Weights of a small transformer language model.
Size: 8 layers, 8 heads of 64.
Architecture: LayerNorm before each block, rotary positions, attention and MLP in parallel.
Training: a variant of Adam for these matrices, 4053 steps.
MLP neurons of a small language model. Each row is named by its layer, matrix (up: input weights; down: output weights) and neuron, and shows model dimensions 32-127. Each number is 500 + 40 x the weight over its row's rms, rounded and kept within 0 to 999. Numbers have three digits each.
After each neuron's rows, "fires on" lists the tokens most often at its 100 highest values on Wikipedia text that the model never trained on.

L2.up20:448562472514503481448494494463521511467490528546459536484533532492500510488525475492528495464552508450458501565517463469499440504504515464526492482549437453547527532503499552448504522513502550520498434516541530487458383583574482411540535482500453543450463463504434527504523581509543531469
L2.down20:521512501493537460544535519476442465465486437565505495509435573483569390425475487473457556499474493488544493534456457541497502506458539487477465525493567543569522565455513510508523471464511518538540474443503454523565518569492589484504550504515453475489447442411462523506452528404475495516
fires on: " based", "ST)", " There", "\",", " County,", "As"

L2.up605:443505516499492533526507426499567486529528478447500514510414463533488549516515515520498448495571447538419525484523473531498528507453495480508483528535488537466516441493463464489468554464447500481480466555446497524504504528453496523505455596498498521497553519505572461500475455496456478421
L2.down605:506410502480478484553423480495556455445463474479523579524508566497499550530509519483500491546484448463478532555481521523491484508429495450465518587520568490469532497485475564514408521491541570510462486481520522530477539462529542508463571506482487518505529544505525583548550517479495527445
fires on: " v", " born", " arr", "y", " must"

L2.up222:541478558502506459525467489470524485486569533542400561485487555522507513559535548453544503530539434505475519500495530491551471577514470445491411547540500508517472515457576515480470553506445522518582476437587554553529468520557507508538410492488438558460573436557489542452494414508438517522
L2.down222:592456563462530526518543518480482457466532412516521521461508480513462483499474487505545546544505458587496527508542544484532448518522462464503505482470544466449481471537505533489506482483473536503543480500506495455617464499473445438481511500457491566548533508554464480359466492532437513480
fires on: " th", " Th", " wh", "ince", " al", " express"

L2.up733:533499523414433500506503502435558470515524455417533487546534428460546597559603466494453483529524503520394539550506433554572572532518498577491606483464461487458497483524510471506488545546540522492516479453609518496469476541444469548495493476483446493559465498483473577446526447460450513488
L2.down733:490478460453464558549517393552493555469510503492550528488468504423499509501494499473472528458601526492487467504492523465488516478531504505496509397482451492468483522557468534439464531557496492462455599451482581521554453430476457467479508437444462551521493543554490506514461635539467517565
fires on: " s", " rem", " res", "iss", " poss", "in"

L2.up528:486488530519455458560456565456519497417446529458504503404462557465499502484464498538515523506481552452491511505516410573513462501517559563517505512401515481535484448472544540471485566601537535478446512431455535468537523463466488520524550508454491445457444540409586476452495508512454499493
L2.down528:503466494453441481511536465509539462445532471494472511497483536503516505534516475499435517452516467494535520507530520554458460484504465550428441484542462582448495531497566491497527514506520437528485528529577502507490542556505549483536508495506529488537502513546480504498504528532476554588
fires on: "amp", "ature", "air", "ö", "78"

L2.up588:475530527511443521478457536431545539458520508506519437512482551558521494493435494494453440548502489477515537539507537498549548531512516491512569515515471438498447573536487477473567477453561485455582517528450565385560459483479419517456518525502409513496483517546481537508487453455536516445
L2.down588:492450490538543517561481451480438526504477502541526499503476552487485518416530513513506517393594569501527532497546459543478490459540493521448559446509555549486474567471455459502515572466519495481495484594458508525504507452451492583474551538427519479462475521417488453495475545491477520533
fires on: " 201", " (201", " (199", " (200", "–201", " adv"

L2.up274:515519534501458483516511553455565540554481396547407487492472491478471465538479545437522517485523543470464558499478497512503446527525439479517515473532440497511448423533472516521495552408530485452590480549490532492545448498487480516510450572466511533578476541475488502493458593483462527500
L2.down274:526508455440511511536522470558497501447555518505512579531455479528585536521522485483488432461507501505533511502495481454523514551532407506523537544488481541472500487527487507519474560522471546479518502483492481497539553515523453479484533547536475543487455550532449493393474497429557499553
fires on: " ob", " (", " dec", " every", " te"

L2.up306:521561506509451519491485557508537527408521486519435557507466394505435450494501484523476456563520491517478450462519516451502475512570458515488556511501474488460523479487487408527591537501463459546499514550480491465457496561475507491598456474470541496534542517575466569519574493491503562421
L2.down306:526484512463468510512537522542455433414493498523462582498553528475461531433423502534512518442394521623496458445499489519494493501516465526422522454565505449478467493408537520493552530530490440483523518602489430461424482561473562511533558519492510499429481504526520591465472561519483525501
fires on: "E", " pro", "W", " pract", " av", ".."

L2.up670:456482506496497447423440513508532509555514507488483500421424510512512511514513472490471472553574473452495578536458567509623548498548532482536466467507412501491527498456476444563503464538358512471426479526498486499474507507467503451527545568504453582505491488538517434474486491483457405510
L2.down670:492509481506505435541497477447564586525539547530477505548480446447505587530487477504538517566477519525516480512527493492547467572457490520499549431468528523569499554446519443586508537485464486541400483446498544519505539443406506402474569513474473476463453421512459506513529441467564482446
fires on: "C", " rec", "==C", " expl"

L2.up634:515497498500537484486532523506472411530553530497465564447491506525524462570524549572570480513533470540515569475443440549509474469491483436486460497467548466474513409451515474601418475523520514486481504541460505517548489555447523443527479470467446522518441525479534538499503441458514472470
L2.down634:511479530482547479494527537582492398530528496498411531516481597425562545427501485521498549495515509536511511506498478475484543452544579513500483509530495495501433516486522557460521526488528464544502488526517493495548506458547478471508512509522521496507481494526519528497527461437499468412
fires on: "===", " 0;", "ode:", " sy", " \"T"

L2.up679:482453480470496560500546474478538408468495497492593512515492441522488482452399492525528462459450496533444483511488459525440430513484541532491501487565563486488467479494553528460445554530516501484496477546505473515480549545548517564458578453486516566557457488533460499435532447559499467414
L2.down679:482585501573516361515450513519457459470564469490548521418487504571536481517494467515492521595468436514546515512463450499514485412511488509468557525446485521512498561519419507509470504433519533547507536467528533473514516510507551521530460516532500547453488502530411434547522562474488540533
fires on: "i,", "',", "}", "8", "on", " R."

L2.up156:375498548453535480472533521446502489496631405531475521530495482532477518526427482498458475501495509424509501537489435446390530484513509539525516555501477478479478540494512481461535459493544465543515460472503457504515524521400507498485511453468474522551526495493517529562530530514443473450
L2.down156:578464472465507515513504516498539480476419468498586424417519434504458498505497547509487537484515507462557444525518525505457419515480511533499442540474526536477509482441513461467516471518534487427430476482525536477525547531497469472500512556542533519489510478566549504532533536533487529483
fires on: " known", ":", " title", " release"